Weights of a small transformer language model.
Size: width 256, MLP 704 SwiGLU, 12.3M parameters.
Architecture: rotary positions, normalized queries and keys.
MLP neurons of a small language model. Each row is named by its layer, matrix (down: output weights) and neuron, and shows model dimensions 160-255. Each number is 128 + 32 x the weight over its row's rms, rounded and kept within 0 to 255. Numbers have three digits each. A neuron's up and down rows have the sign that makes its largest values positive.
A block is one neuron, or neurons of one layer that tend to fire together. After each block is what it responds to, as a language model described it from the Wikipedia text at the highest values.

L3.down74:123179142133119112201184157147097104195098116161181137159079130103115102151161150152067170183115149149078118170120122147150128165096164151102108084104118183145184171146151139178078109155091101204123210112095179110117087126115144067168096143117135118108136120091118155094142094154125097186
L3.down259:101092092140108142121112130109134162158117184125148138140120111177100163101151216121104186135103119182135132140037090150172134111130163193074180137144104096091137127154135136155107104166117113112162110094142121124078161209097086147170122148136162163150110138163102108163142164119094096131
L3.down531:122134154124150183095121130179144159222108118109135135106155143088137123088106159122070136107180086045106052125099144109114143151105111090095108110140137166127142142097152119116124140144147109116110124148110090175108134106137157115097125095135151140143121075134173097127168103158083155187
L3.down653:145154185108086157147161124151143119120137184136147210128087131124111151160166074098184187165111142095146151125166118096096160154186125195168114088157176086159128196107121123128152163128121129207141106129142172129121135086161132118138158108133097103101122124146160119125116158131121165138
Description: Mainly column headers and cells in pipe-delimited tables, e.g. Pts, GP, Event, and digits such as 0 in measurements; also month names and the -ies plural ending.

L2.down30:170083132199132131134134132150101150129139150131053162119098095111102101107156118158177120159096099112113120171103138124098127106125090168057108106110121120162151169172115101096113160118126138139089149129125142138131153153104111142135120144111097104152206112109096117149144154189013158109
L2.down476:141126128185096170163118179149093098147125132124155134112080081141155097151118078137159091100118096080131078124123133117108119166158119157123073074128088125113077158147125152123133174131089142208124141150176115132086101100104140176096097145070159124123106128131128137087128098129049121144
L2.down510:153110159121085109119191097145131110105140169096113116095153155112143109092086080091119151176095144158094184129132081127117161207138166143082095131167100140121075121124139152110123164130128133149118133105139146115069126116153116204109159102129069139120100160127078113132191160118102060117
L2.down613:128113142120121152140126172138146092123133136168124092132090131105144041188124150119147175095081122119173093096103153118111136169147147180114116139195092135158085170096137138057089116148125169168128156098173178165100133161082131187111190141104119115111128174142158128108100117177079096168
Description: Two-digit number tokens, often the first piece of a larger figure, mostly in wiki table cells after a pipe: vote counts, percentages, dates (13,845; 13.70%; 12 January); also statistics in prose (nine, 69.70 m).

L5.down544:127123123149113137138142102170087230179144087132100087137107251115150102099152121114103098130120147163134151176105125121051126177142108117175090070132129137148105114126065104115105110125065137102146127138113087098106154174127135143139127120138191104160111173202131165133076192102157102155
Description: Month names or "the" right after "On" opening a date clause, e.g. On September 25; also blank lines before section headings and mid-word pieces in tables.

L2.down151:126111108152110116125163128078106170149171202094121047085103089189167172116113128165092054132119129158140156084120126082144049136144132147119087082155106146132096167121086106072158096087109136105156180025126140198103092152129110153108112161103126113174123167076121084096162129148140093178
L2.down162:137167147127165135104233146159140123120125098095181152116207135141123118135116149147117113132100116128155099137167112155180129147154114132138154093108148119156096189134094150131078127149095146139077105187203141164131235141181116134162119155153108163097110138125111156188156125141148164126
L2.down378:125115118176074119118161137110162117190145107145147135101137057142135091140123151189101081137127124152120097139117112127149124132128030143136097047110032133115154123146171101077121141092139140191134182079101147134122162127146088127145134142150128134112145186122129124114161129134146127095
L2.down514:165136169138169142208153105074111151152128099199085127143180087148159097116116193157123080136117141153126122175098088129118174116112141071151094053099163123143159145113046194154101181141125153104108152120108143154130177118103111060115116117130126114115121196119114083148138195099118137112
Description: Time-span nouns and year numbers ending a date or duration phrase, such as century, years, decades, 1999, 1970s; occasionally colors.

L5.down307:102101114163183093149144129121123120120039141133064136148138158145146103141141086169088123184126113153116122063105063129156151179106214098153176147153116118200108142128139173155120086125115183122078137124185136138148138083122187094151127125181108151109175199073152114130117179144162124119
Description: Year numbers or their final digits, often split as 19|09 or 18|12, in birth–death dates, case citations and event dates; also the table pipe right after a year.

L3.down221:170124149101084116083163072167178125193099114084155169077135092149126174146143157101075126045116141169039132145103104121188108140133182107193105148126111124115149156100100130143136145145086115142184141105097135103167142098147108124108116125153110145096190141111224113126156135104104101191
L3.down342:135081139126077104110157179088150140150114137116117095103184113121070224101152095132078068145145108097142137133165079125149134100140121118091131161100115154129163158100170166118138122120153140175101155119168137155092161015092108111137126123103135137146163187134150145143102172189111145163
L3.down576:117129130139081134119137093106152122162056064100142136110125192089137158144168125147123133126149110152051111198119103123132117114150093161147117074093123110162141136132153122143112113161147115149138050095112162150142202111084092137163096162122195131120106176099117112108137155071141127092
L3.down590:103168128174131186176110134080182112160118146166109146107158107161127206124111140171091103149088141171072154175174061095164181128105120163144067140111165154110114140176138138120132126139148088138132180129133194089213115155108155088145152134099093117163154167113106102134137147109105129092
Description: Final piece of a year in narrative dates, as in 185-4 or 18-61, and whole years after in or a month (in 1958, June 2012), plus month names.